config.yaml
head_dim: 64
vocab_size: 512
norm_place: "pre"
positions: "alibi"
parallel_block: false
init_std_qkv: 0.0494
init_std_up: 0.0706
optimizer: "muon_variant"
weight_decay: 0.0
final_lr_fraction: 0.0
seq_len: 1024
dataset: "wikipedia_en"
MLP neurons of a small language model. Each row is named by its layer, matrix (up: input weights) and neuron, and shows model dimensions 32-127. Each number is 128 + 32 x the weight over its row's rms, rounded and kept within 0 to 255.
After each neuron's rows, "fires on" lists the tokens most often at its 100 highest values on Wikipedia text that the model never trained on.

L12.up778 [151  48 126 162 104 163 145 210  93 143  70  89 149  99  99 171 181 133  69 106 103 150  76 119 184 111 194 151 127 197 156 132 145 162 114 100 150 124 185  96 160 181 127 120  98 156 129 145 149 120  88 145  78  74  94 141 167 125 137  96 137  61 134 133 116 121 133 143 109 105 105 173  78 177 125 176 148 124 116 103  97 174  96 106 125 139 137 116 136 105 100  41 138 198 106 150]
fires on: "em", "l", "on", "li", "ev", "ou"

L10.up550 [129 152 178  85 129 144 106 177  54 150 166 105 115 130  86 116 228 112  68 132 137 159 140  94 172 172 129 103 137 154  72 139 153 101 123 108 118 158  72  94 123 156 156 115 124 121 164 150 128 187 106 145 136 145 175 163 129  80  92 114 133  88 135 150 130 133 177  64  90 154 125  98 154 136  96 151 116 126  60 115 144 125 139 110 152  99  84 115  83 120 192 112 125 141 119  74]
fires on: "d", "ov", "at", "v", "i"

L11.up673 [ 60 138 175 120 124 133 143 116 118 148  94 153 136 145 178 202 184 158 163 125 133  80 115 124 140 133 127 148 136 124 103 141  85 138  86  99 106 136 206 131 154 159 128 110 124 189 142 169 175 108 106  82 134 124  77 120 136 111 124  82  90 143 120 119 100 116 104 177 190 128 165 110 141 110  79 162 181 121 156 142 180  77 137  99  86  89 111 133 106 140 106 154 166 149  58  69]
fires on: "C", "A", "t", "re", "B", "R"

L5.up245 [133 122 144 115 198 147  99 206 118 104 110 139 134 108 128 128 171 152 116 131 130 124 153  75 106 162  96 102 102 137 184 164 180 103  98 122  88 169  93 127 148 101 157 166 166 124  99 128 126  84 138  93  68  69 102 197  88  91 114  99 151 106 164 141 149 129 148 144 125 163 154 176 118  94 113 115 116  94 175 160 130  99 117 123 180 114 130  99 152 120 174  91 127  84 150 152]
fires on: "t", "h", "er", "por", "on", "e"

L8.up825 [134 174 117 120 110 136 163  87 118 150 132  78  74 148 131 110 132 118 103  82  69  78 140 180  96  72 139 119 137 163  65  78 184  94 202 137 131 163  79  81 136 119  99 126 138 153 162 107 168 106 147  68 123  90 199 136 152 118 147 142 101 118 134 125 113 132 195 161 138 130 134 154  94 114 101 169  79 166  92 137 148 155 108 169 146 144 188 132 120  89 103 139 123 121 165 105]
fires on: "si", "i", "on", "e ", "s "

L10.up136 [106 109 154 123 169 146 112 186 136 154 169 143 128  83 155  82 137 152 111 138  88  87 129 126 172 200 149 158 140  90 173  84 128  57 109 149 180 124  97  98 167 111  74  93  60 185 126  52  71 102  64 138 121 132 149 158 148  99 125  71 144 115 108 135 128 159  97 113  73  88  81 108 101 153 106 174 138 156 113 143  88 176 158 112 145 167 112 141 156 176 133 145 171 172 135 112]
fires on: "cl", "l", "th"

L7.up219 [154  72 140 137 113 192 119 118 170 113 195 114 183 113  62 156 146  50 135  77 189 144  72  69 130 160 155 142 134 165 165 116 128 133 104 178 137 190 105 150 166 116 106  61  97 122 148  94 176 184 109 115 102 177 103 133 191 161 132 132 101 128  85 168 151 134 169  70 137 152 135 153 158 126 109 155 107  60 101 128 120 138 134 185 144 116  86 107 157 134  90 131 117 129  97 157]
fires on: "al", "ap", "am", "ad", "p", "at"

L11.up299 [129 101 147 156 148 147 143 164 121 142 100 159 184  75 137 125 125  74 173 217  99 100 146 187  96 139 135 137 125 100 103 134 154  96 125 142 139 153 152  82 147 172  75 106  74 158  94 122 160 127  92 173  97 120 122  85 116 129  84 137 123  80 114 109 163 102 159 150 116  84  98  63 128  73 112 162 150 153  88 156 129 112 144 157  87 166 109  88 167 182 140 126 192 140  93 115]
fires on: "l", "ar", "ear", "or", "o"

L8.up137 [132 109  96 153  58 175  96 150 158 126  68 156 182 103 119 172 121 146 169 156 112 152 102 125 189 158 186 123 181 142  97 107 165  66 106 144 160 151 131 162 175 149 114 121  69  95 169  99 118 132 138 132 127 119 133 144 151  23 131  89 163  90 118 167  85 137  97 128  97 130 136 114 121  89 123 188 128 151 114 145  56 164 151  83 139 142 126 191 152 134  80 144 139  39 143  79]
fires on: "l", "n ", "le", "to ", "8"

L12.up137 [165 118 185 137 130 125 182  80 175 151 143 129 128  92 149 167 128  95 164 161  67 128 147 106 105 185 143  95  43 163 137 178 107 114 141 110  98 110 136 146 127 101 155 198 175 150 167  80 157 103 103 152 104 128 139 120 183 177 102 175 125  95  76  99 150 118 116  78 125 135  76 182 144 142 142 128 136 157 109 128 126 128  76 154 139 182 148  68 125 125 113 128  87 129 118  99]
fires on: " ", "a ", "e ", "an ", ") ", "ia "

L3.up270 [105 144 113 129 125 169  89  95 120 112 132 144 141 154 151 155  52 117 135 137 141 148 115 117 195 139 142 108 136  90 177  80 139 173  76 137 143 110 161  97 124 122 119 176 149 168  72 122 140  60 113 103 111 144 136 116 130 109 143 137  95 122 143 129 168 201 174  92  78 120 125 134 101  76 111 174 171 138 187  87 123 121 127 116 125 112  99 123 101 120 168 100 122 100 135  73]
fires on: "t ", "n ", "it", "m", "is ", "z"

L8.up329 [ 81 150  79 105 149  87  77 103 134 139 118 194 126 154 148 130  86 144 143 130 111  93 166 110 187 125 143 112 126 143  76  88 108 103 102 119 176  97 169 152 120  50  95 186  78  98 119 172  85 106 137 175 163 108 169 130 139 133 152 121 164 110 125 136 143 120 103 165 140 127 115  89 198  97  98  78 129 182  87 170 105 159 146 101  85 121 162 139 122  98 110 113 113 198 192  86]
fires on: "| ", " ", "; ", ", ", "of ", "and "

L7.up197 [126 137 192  82 109 113 185 127 139 102 126 104 128  84 143 182 104 102  92 162 151 103 130 194 173 168 145 153  69 104 120  94  94 114  81 119 117 114 180 118 163  72  32 175  98 163 152  70 116 142 129 152  85 153 136 164 122 194  81 129 154 145 106 169 118 105 141  97  93 132 144 147 105 117 111 138 114 142 112 119 113 177  91 151 118 161  93  95  76 155  76 123 169 177 179  76]
fires on: "el", "al", "e", "ed", "igh", "y"

L9.up547 [148 113 169  88 109 150 150 112 129 107  99  92 137 130 111  74  95 106 123 166 138  72 161 111 138 183 104 186 112 143  89 124 111 132 146  87 150 166 114  95 172  99 107  92 125 102 167 120 139 186 138 176  79 107 149 149 153  90 128 131 138 171 120 148 138 141 129 111  66 130 132 115 158 101 147 143  86 135  83 109 166 215 121 183 171 176 141 122 146 128  58 110 166 120 108 155]
fires on: "d", "ed", "el", "i", "er", "v"

L5.up71 [148 184 121 145 164 156 111 147 145 146 150  68   8  81 121  65 165 181 125 101  77 112 138 161 115 160 120 155 115 152 146 132 160 120 167  92 109 128  89  93 184 133  91 121  77 126 160  95 115 164 133  89 177 111 143 142 198 135 118 116 150 139 168 131 202  76 148 169 110  97 106 120 179 128 135 116  68 127 159 119 144 119 126 131 147 184 187 135  76  71  70  89  99 116 116 122]
fires on: " ", "i", "e ", "t "

L11.up276 [132 102 137 206  63 118 123 154 102 158 134 135 145  94 143 165 177 119 124 148 132  94 157  88 131 142 122 185 149 123 182 107 148 128 108 145 108 135  92 143 132 108  98  95 126 118  67 142 166 174 135 118 128 133  98 102 165 146 118 148 170 117  84 153 172 110 148 136 136 131 109 204 125 112 155 176 129  94  65  85 130 113 137 159 115 153  96 154 108 131 145 117 147 161 123 118]
fires on: "M", "R", "b", "Al", "am", "al"

L7.up725 [136 128  81 113 134 160 144  93  96 108 129 125  78 108  86 112 116 128 134 169 164 141 116 144 139 120 153 142  96 169 197 121 121 109  79 180 126  97 156 103 165 148  98 102 164 149 113  91  82 180 137 139  88 133  87 174 146 175 156 144 150 107  90 137 118 106 144 115 102 131  68 125 108  69 116 107 121  88 119 119 121 156  71 169  86 138  96 156 121 112  78 131 161 181  80 112]
fires on: "l", "el", ", ", "al", "y", "li"

L10.up781 [ 44 165 108 122 221 134 152 132 144 163 114 122  94  91 136 217 126 105 147 164  88 119 115 112  93 217 130 112 132  97  89 121 131 204  97 168 173  93 140 157 102 139 135 137 188 152 110 133 101 101 104  67 132 124 104 145 162 192 137 164 101 107  75 122 171 148 186 143 127 104 106 126  55 168 158  99 136 125 147 166 184 151 107 146 120 158  93 129  93  98 141 120 160 168  88 144]
fires on: "at", "g", "op", "m", "/", "ic"

L11.up729 [ 67 132 100 148 149 118 146 168 137 104 111 138 137  94 155 141  88 106 155 106 104 103 175 131 127 168 111 178  77 111 193 126 118 154  98 185 113 151 209  85  79 134 120  97 147 184 211 121  94 143 129 114 137 137 185  89 149 185 159 147 131 116 117  72 134  70 126 135 167 147 102 144 127 186 132  98 115 112 152 109 123 110 132  95  97 165  69 136 154 133  82 146 154 105 121 165]
fires on: "t", "f", "st", "200", "p"

L12.up350 [173 102 139 136 110 126 150 181 154 188 133 125  74 139  80 127 121  92 125 177 153 158 128 138 135 155 134 154 119 139 164 160  94 130 105 118 166 124 160 173 152 126 120 142 101 115 140  70  83 125 126 147 115 170 116 157 165 180 137 129 160 115 126 183  99 114 185 168 106 112 151  91 193 136 115 121 139 115 115 178 205 132 200 122 124 165 180 146  90 118 144 143 173 124 107  79]
fires on: "ch", "i", "1", "us", "2"

L10.up832 [ 59 114 138 107 110 181 148 110  76 114 182 143 178 127 131 144 153 155 162 124 119 108 134 128 113 107  78 115 165 212 136  93 107 144 141 154 130  84 103  92 143 152  54 173 114 138  85 154 202 119 108 146  83 161 113 186 141 171  99 120 117 131 122 124  78 115 126 144 155 157 107 156 108 132 121 141  90 132 106  77 128  92 110 151 138 184 130 132 105 110 140  63 113 124 133 117]
fires on: "S", "K", "E", "re", "ay", "r"

L11.up192 [ 84 191 117 157 117 111 101 180 162 139  76 148 136 139 136  78 183 167 100  97  99 162 114 134 150 143 104 163 110  94 109 101  64  75 124 122 128 135 111 133 145 112 125 153 138 145 131  82 117 150  60  74 118 125  82  99 175 197 154  59 179 129 133  99 138 173  66 172  67 116 119 116 166 153 113 147 148 109 135 174 140  98 117  85 186 101 124 162 148 125 115 162 107 123 102 122]
fires on: "e", "a", "ember ", "g", "A"

L2.up290 [164  94  79 136 156 104 116 128 132 125 116 102 114 135 141 115 110 108 101 159 109 128 104 143 108  97 121 132 183 103 189 200  90  92 145 191  89 160 127 177 123 158 136 182 147 108 116 171 106  80 102 134 172 119 104 157 122 116 153 111 128 158 141  90 150 132 172  96 123 129  93 192 173 146 112  91 108 139  46  67 134 167 175  70 126 124 204 117 122 104 139 117  61 106 122 140]
fires on: "the ", "th ", "all ", "t ", "ch "

L11.up755 [ 68 166  95 158 139 144 112 127 105 148  81 114 162  71 133 112  73  94 147 118 107 143 164  73 118  91 155 147  93 166 132  49 145 158 113 130 131 128 119 155  60 153 165  91 138  98 135 140  81 172 122 137  98 166  55 135 156 196  87 160 125 129 167 130  78 122 125 152 189 180 114 120 114 164 167 107  99 107 162 126 123 101 162  79 158 123 113  98 176  83 145 190 144 117 150 142]
fires on: "op", "for", "t", "th", "at", "p"

L2.up437 [ 99 147 128 106 173 162 183 140 137 168  53  74  75 136 111 189 182  98  78  91 120 151 125 142 126  95  77 179 151 100 146 101 155 166 168 124  80 145 106 161 151 213 174  80 103 122  87 101 165 200 160 159 142 144 109 165 139 170 148 166 107  69 188 143 111  97 102 147 129 161 136 118 199 153 102 144 147 126 106 150 151  98 134 145  53 121  71  78  98 147 119 157 151 121 180 149]
fires on: "e ", "i", "ist", "om", "us", " "

L3.up132 [141 122  70 143 107 130 124 173 129 117 135 107 110  89 139 152 131 121  90 132  76 164 114 111 178 188 176 153 150 118 138 137 121 199 109 168  89 121  97 105  81 127 178 145 152 135 187  99  92 121 121 103 100 107 169 134 128 147 145 110 109 149 128 166 203 157 171 146  70  96 136 111 147 106 129 140 122 153 130 117  37  83 120  84 156  53 100 138 132 149 147 129 129 134 131 147]
fires on: "t ", "| ", " ", "id", "d", "ation"

L5.up510 [194  87 162 155 155 111 162 195 108 174 183  61  95 181  98  96 136 101 115  82 130 175 154  93 125 178 105  94 144 149 120 116 154 141 137  57  39 194 192 105 203 166 169 144  83 131 133 147  79  75 140 112 158 164 117 180 175 162  99 131 147 144 150 184 129  94 134  80 102 160 148 105 111 118 100 108 125 133 137 121 136  74 144 111  80 179 160 144 106  96 132 139 104 130 131 117]
fires on: "ter", "1", "19", "2", "od", "3"

L11.up656 [118  95  94 122 108 133 115 126 142 160 114 188 173 134  99 123 159 100 102 119 101 148 185  31 189  93 186 173 114 185 116 138 142 155  76 133 115 130 181 122  74 186 121 133 116 116 126 129 104 117 120 137 128 153 111  99 115 114  98 139 113  59 134 136 171 157 101 151 102 152 129 148 178  62 101  87  79  77 140 159 156 133 159 125 161 157 130 131 114 165  89 148 101 117 118 142]
fires on: "h", "H", "us", "S", "M", "n"

L3.up59 [166 106 154  99 130 159 149  93 101 110 184 134 127  65 102 120 168 156 148 173  88 108  82 133 140 161 166 123 119 145  77 174 192 127 129 128 140 143 169 143 135 132 132 151  56 191  72 134  88 149 102 150 153 170 144 140  98  81 179  96 131  69 138 119 143 161  92 104 108  68 100 189 125 133 194 104 130  83 143 141 131 116  98 135 162 131 139 147 138 187 195 126 150 145 121 144]
fires on: "v", "rec", "as", "e "

L11.up925 [122 171 122 206  68 155 124 234  91 145 135 148 107 164 168 105 118 175 116 107 129 132 110 148 125 152 103 107 150 103 133 149 152  89 109 163 124 155 113 132 161 105 163 174  90 131  89 146  86 181 100 132 135 149 144 104 122  94 145 117 115 107 146 116  70 155  63 105 146 116  83  80 111 133 103  95 124  75 102 197  97 107 135 117 155 120 136 151 166 143 144 116  94 124 116 153]
fires on: "e", "a", "ro", "5", "o", "er"

L9.up422 [ 31 179 151 138 113 174 114 120 152 122 102 194 163 151 174 190  94 147 123 156  79  93 206 182 191 109  85 142  91 164 146 114 127 172 131 129  89 149 171 154  89 118 122 101 106 130 170  97 167 137 189 103 112 125 125 101 147 110 123 116  85 125 109 106 136 136  93 111 138 157 201 135  28  77 117 161 165 116 141 107 118 121 154  79 121 121 134 137 139 116 121 132 152 176 133 122]
fires on: "C", "L", "M", "t", "m", "ed"

L9.up47 [153 206 145 125  92 136 133 160 115 146 117 125  62  78 121  63  70 162  82 108 127 100  89 157 121 150 152  89 115 105 127 112 132 105 169  91 130 141 134 156 157 127 202 151 136 136 121 119 114  71 172  88  81 188 110 173 136 140 133 123 180 110  81  93 156 120 152 129 109 121 143 108 132 117 153 187 117  94 102 149 145 142 179 121 137 110 185  82 153 120 126 120 110 129 122 128]
fires on: "=", "m ", "i", "a ", ": ", "e "

L7.up55 [ 79  88 156 109  69  68 194 138 186  78 154  94 160 111 127 107 171 106 107 110 154 121 166 136 145 128 159 192 111  16 145 111 127 102 112 137 166 150 166 163  94  95  77 108 135 119  78 102 117 172 159  84 120 188 117 118 151 116  77 140 210 123 128 139 175 148 132 121 127 140 138 117 160 122 119 199 100  69 148 157 134  83 135 169 164 117 128 162 144 124 130 105 119 139 144 121]
fires on: "h", "wh", "ev", "19", "r"

L2.up562 [134  78 127 128  63 120 126  97 123 155 161 133 141 114  77 148 143 148 136 138  92 111 107 201 147 138 167 167 116  78 106 126 151 130 139 173 138  94 130 114 146 137 135 131 186 220 125 138 149 121  78 101  63 125 172 149 181 166 121 128 190 144 179 140 165 103 117 105  92 123  96 127 122 120  69 121 123 146 129 125 177 122  89  31 130 123 145 110 136  99 151 133 169 150 168 153]
fires on: "af", "f", "F", "our", "oun", "pl"

L12.up245 [138 135  69 105 133 116 141 144 165 156 108 143  78 132 188 167 134 107  91 134 104 153  99 118  88 170  91 131 117 105 126  82  94 184  57 146 105  86 164 118 190 181 112 142 108 138  96  91  86 103  83 128  86 125 131 140 133 127 128 114 103  74 158 174 125 164 163 123  91  83 120 107 120 105 149 102 129 109 159 112 159 107 108 155 132 132  84 125 160  88 180 103 144  94 106 138]
fires on: "re", "A", "m", "it", "at"

L3.up229 [168 168 101 146 108 112 140 136 137  60 128 111 140 103 126  91 161 139 134 138 179 101 118 113 157  95 130 151 103 105 180 110 134 108 160 182 121 123 166 117 104 172 159 155 110 109 102 126  96 115 115 167  68 120 120 136 157 105 149 140 166 149  92 169 130 121 132  59 135  83  76 171 198  79 143 149 116 204  90 100 160 193 147 111 135 146 199 168  93  84 150 153  86  83 156  74]
fires on: "e ", "all ", "ir", "th "

L9.up332 [151  98 165 155 107 138 116 111 152 168  99 130 144 112  62 140 122 116  97 118 148 146  86 148 200 133 165 100 133 197  97 111 143 132 152  96 117 133 151 157  99 157 140 161 111 113 107 122 147 160 156 103 151  71  75 154 192 163 103  87 135 104  89  84 101 113 124 189 143 152 139 122 104 105 115 110 132 109 130 102 135 165 122 192 148 111  95 167  75 165 105 145 130 177 109 105]
fires on: "em", "ad", "i", "li", "ed", "ar"

L3.up159 [121 122 152 158  61  96 138 150  79 123  77  95 180 145 154 155 182 167  88 166 105 114 215 145 116 144 178 146 127 118 173 158 147 104  77 125 165  89  78 129 150 107 180 132 168 113 113 129 141 115  79 143 156  95 142 106 142 141 112 132 169 145 129  67  94 135 129  77  88 115 117 179 146 122 160 127 127 155 171  77 134 129 118 158 133  58 110  63 139 128 162 111 122 118 118 150]
fires on: "a ", "on ", "in ", "are ", "and "

L11.up718 [138 144  79 119 126 132 154 173 127  99 122 131 140 161 102 157 158 170  53 193 112 129 113  96 171 124  52 103  95 121 120 178 174 115 101 126 147  94 142 101 144  67 135 118 164  99 128 144 121 108 174 115 126 118 154 145 105 110  72 130 137 137 161 160 180 125 170 115 149 121 188 186 167 160  84 119 146 133 145 105 140 106 156 183 132 130  84 123 129 132 137  47 148 127 137 192]
fires on: "or", "t", "e", "w", "s", "("

L10.up486 [127 113  74 119 126  72 128 129 142 124 132 142 147  67 168 156 192 169 109 167 179  63 163 105 160 131  81 194 119 131 128 158  86  79 136 129 118  52 178  82 151 115 130 193 118  79 139 106 182 146 160 129 130 112 103 113 148 142  79 113 171 187 111 131 159 102 111 121 153 145 106 135 128  77 155 216 126 119 130 163 132  85 139 130 136 165 136  86 137 113 121  94 100  92 115 105]
fires on: "il", "ar", "r", "ed ", "ev", "s"

L5.up379 [143 162 131 132 132 110 116 143  91 111 161 183  72 103 145 138 131  69  97 125 100 142 157  76 181 134 194 146 122 144 147 124 158 130 133 124 152 113  54 114 149 102 168 104 139  88 123  49  69  95 108 115 177 138  76 176  55 124 137 145 171 127  77 132 114 189 189 194  74 123 115 126 132 115 111 192 162  97 133 109  68  86 135 156 217 127 107  97 172 128 195 118 123 104 174 114]
fires on: "r", " ", "t ", "c"

L2.up685 [ 87 102 145 149 105 186 164 133 138 123 119 132 130 131 103  81 135 160 120 130 192 126 171  87 120 111 242 125  93 139 118  79 149 121 149 162 103 130 169 179 139 117  96  69 130 142 119 120 170 160 154  84 148 127 129 131 101 144 123  53 101 128 110  85 118 120 122 120  78 143  97 178 151 101 131  92 103 163 141  68  87 172 142 127 133 184 157 115  98 165 154  96 135 125 125 101]
fires on: "'", "ere ", "ou", "is ", "u"

L7.up925 [ 85 125 106  92 139 149 132 168 144 166 153 141  61 161 101  63 145 135 134 143 111  76  75 138 115 159 141 147 107 130 152 169 165 122 175 143 127  96 151 135 165 134 186 185 143 170 115 117 126 150 112 121 102 147 133 147 221 143 132 190 164  55 133 161 158 151 142  67  82  87 141 111 121 128 122 171 179 154 114  96 112 103 111 139 115 142 121 110  86 101 140 146 151 133 133 138]
fires on: "f", "af", "et", "c", "em", "v"

L3.up831 [162  86 149 126 116 149 109 110 148 140 134 120 172 143 139 157 161  97 139 169 100 150 147 145 134 165 102  75 113  80 131 191 112 171 133 158 123 110 192 124 125 132 188 131 125 103 108  94 145 152  98 212 155 147 106 172 148 167 106 158 168 126 128  95 116 112 162  84  99 100  97 166 173 109 146 166 150 147  95 114 141 107 128 169  85 116 193  87 140 128 142 113  69 162  85 127]
fires on: "a ", " ", "as ", "and ", "le "

L3.up262 [125 137 109 120 119 158 172  88 173 164 146 124 138 167 130 111  88 207 145 106  19 119 112 120 123 141 175 152 160 100  74 101 133 135 159 163  89 100 152  88 116 117 196 100 117 110 113 156 119 112 116 108 140  83 162 145 108 106  96 114 148  81  91 170 122 157  78 132 115 192 137 183 116 140 130 118 174 108  87  83 135 136 117  71 134 169 166 129 151 166  79 115 139 111 127 111]
fires on: "in", "y ", "ed ", ": ", " ", "b"

L5.up772 [124 142 130 110  72 171 154 119 178 123 149 117 142 130 129  80 104  76 193 174 158 116  90 142 120 135 178 153 189 117 117 127 118 134 118 169 116 149 165 103 160 191 125 187 100  96 185 103  79 107 112 100 111 125 171  49 128 176  98 113 114 115 161 123 128 126 101  96 139  88 107 167 120  55 147 175 117 133 127 142 153 129  86 164 127 129 164 128  44 121 134 129 154 116 175 132]
fires on: "e ", "al", "Al", "o ", "ly ", "igh"

L9.up804 [ 59  89 106 133  84  79 164  78 130 118  91 148 105 134 184  81  88 156 104 149 135 139 146  67 110 144 139 133 151 111 144 110 173  84 166  77 165 107 142 150 167 109 126 152  70 161 162 153 119 150 118 126 111 166 145 106 203 126 117 155  89 167 183 131 190 134 154 188 119 149 149  90 113  79 156  85 102 123 133  94  99 164  52 105 131 161 155 150 117 155 166 165  66 144 100 132]
fires on: "n", "u", "up", "r", "m"

L3.up951 [133  85 130 120 124 104 166 100 102 205 120 121 132 132 151  84 123 113 121 169  93 115  77  78 138  96 198 126 117 117  44 118 149  93 164 136 134 153 128 129 147 113 145 128 161 131 149 135 198 140  84  77 129 141 117  90 103 147 169 148  99 135 133 113 100 116 178 130  71 104 101 149 125 189 125 112 187 121 141 108 127 179 159 147 131 107 142 165 104 156 168  85 136 114  94 115]
fires on: "ed ", "is ", "u", "\n\n"

L10.up838 [137 121  61  46 159  91 116 132 150 143 172 149 113 129  74 132 169 174 100 127 135 157 172 135 195 122 165 178 149 110 122 139 127 212 116  83  84  88 170 130 127 114 118  87 136 133 136 147 100 169 115 144 188 193 109 144 135 108 121 181 125 118 114 179 125 133 120 100 107 170 146 194  96 117  86 151 106 132 116  94 144 117 177  85 117 121 160  97  60 151 100 154  89 128 167  89]
fires on: "P", "H", "S", "e"

L9.up719 [ 79 113  62  56 114 164  82 162 165 144 146 105 161 113 135  88 128 161 194  58 110 118 128 155 159 124 103 143 168 143 137 149 154 124 133 176  96 155 172 115 187 165  58  87  89 104 108 115 115  99 150 110 141 126 109 144 150 115 137 127  83 124 160 165  87 166 158  88 125 142 133 107 114 136 167 173  85 175 170 105  88 133 179 124 125  97 107 113 149 174 114 148 162 101 158 176]
fires on: "I", "P", "el", "ul"

L11.up405 [143  64 118 117  77 116 110 113 113 172 172 133 131 177  73 108 136 133 132 125  50 119 112  94 116 112  96 113 104 156  89 147 167 121 119  63 118 110  70 140 170 136 141 144 133 140 188 145 172 142 147 118  49 128 171 149 117 129 114 130  58 109 104 132  87  74 152 117 115 134 143  84  94 137  60 145 111 147 136 134 150 108 142 137 110 151  89 127 102 112 188 169 157 109  69 149]
fires on: "e", "en", "is", "el", "ov", "v"

L5.up846 [151 144 193 165 112 152 152 126 135 151 136 113 114 101 168 214 128  86 159  97 162  94 103  47 113  83 123 131  84 112 172 133 171 121  93 162 153 178 109 157 141 159 169 178  94 149  95 165 160 163 144 120 151 138 140 140 167 126 162 165 123 134 131 132 158 153  87  94 120 146  82 154  44 108 109  50 124 137 128 117 153  64 147 117  92 142 111  96  95 133  96  64 109 135 167 102]
fires on: "al", ", ", "or", "li", "ol"

L3.up165 [ 91 145 156 127 125 149 148 103 138  98 132 150 101  42 136 105 127 158  40 137 112 119  33  89 142 171 184 129 175 170 119 146 168 110 142 129 115 131 178 105 125 168 148 185 152 120 160 121 117 119 121 119  71 185 137 145 121 178 186  96 113  96 169 107 158 155 112 112 124 117 126 102 134  13 132 157 127 171 152 106 141 166 103 158 150 134 175 161  77 128 198 146 117 129 110 116]
fires on: "em", "m", "e "

L10.up883 [ 85  94 100 133 131 201 159 120 142 131 119 147 154 138 155 187 114 120 164 155 101 136 104  78 156 100  43 115 143 182 178 165 114 132 121 140 136 137  93 194  98 124  72 152 118  70 164 101 100 169 128 155 112 167 111 147 152 136 106  95 151 134  98 165 158 112 119 113 103 118 113 154 100 147 175  88 130 179 110  31 133  95 111  79 176 151 120  79 104 157 182 146 166  70  78 124]
fires on: "C", "ch", "bu", "par", "il"

L8.up802 [114  94  69 132 116 204 116  98 133 106  88 167 116 109 200 152  71 161 105 130 115 120 121 116 157 141 121  96 103 132  97 112 155 158  58 129 125 137 135 145 110 100 121  73 118  67  84 208  89 138 117 144 125 143 105 144 167 120 132  84 142 119 136  79 105 148 100 122  96 125 136 103 135  97 128  80  85 128 142 144 130 167 158 102 170 137 103 139 154 148 141 150 108 174 133 115]
fires on: ".", "| ", "|", " ", "3", "0"

L11.up82 [170 117 163 146 117  68 131 158 143  81 144 143 105 124  96 110 144 131 163 138 136 150  93 106 167 151 135  99  93 106 140 140 184 146  93 101 159  74 140 153 172 107 103 144  95 122 120  97 123 161 110  88  86 119 108 184 100 131 105  88 106 152 133 124  97 110 176  70 157 109 138  72 181 116 111 173 102 173 186 114 170  79 129 166  70 213 127  73 141 139 145 158 186 104  99 135]
fires on: "el", "|", "s", "is", "r", "- "

L10.up449 [126  65 130 112 152 182  81  40 148  91 188 136 200 106  45 148 117  89 106  78 131 133 119 157 108 141 128  81 168 128 126 130 145 118 157 129 112 169 172 160 161 110 148 106 120  73 115 102 151 147 165  58 117 180 133 101 121 179 125 145 141 124 153 187 145 133 130 107 137 136  52 100 163 177 111 195 107 153 118 151  82  72  74 169 134  90  99 134 137 195 149 122 105 103 100  68]
fires on: "sp", "ap", "p", "–", "ber ", "ab"

L2.up492 [103 132 134 155  67 112 155 111  87 153 127 198  99 159 137 133 136  85 149 108 146 201 115  85 153  72 127 183 123 126 123 151 129 132 162 134 152 135 161 196 137 172 142 174  99 120 163  99 119  95 122  75 173 109 113 139  94 151 125 195 140  80 115 132 119 125 109 166 154 135  96 131 154 155  93 130  68 168 103 119  46  79  90 104 162 175  93  71 143 134 163 195 161 128 160 157]
fires on: "all ", "r", " ", "t ", "or", "all"

L5.up369 [ 89 122 132 140 183 179 165  97 119  89 168 117 108 124 105 133 100 204 122 113 142  84 105 191 141 109 152 132 165 156  86 138  88 100 130 143  64  97 178 132  92 154 115  60 123 134 151 119 121 117 110 149 114 153 196 126 106 102 124  84 194 145  65 131 122 136 132 133 159  88 151 182 117 111 153 133 157 163 137  65  83 141 142 113 121 140 128 139 184 142  50  64 108 140 233  69]
fires on: ": ", "b", "ou", "ic", "p"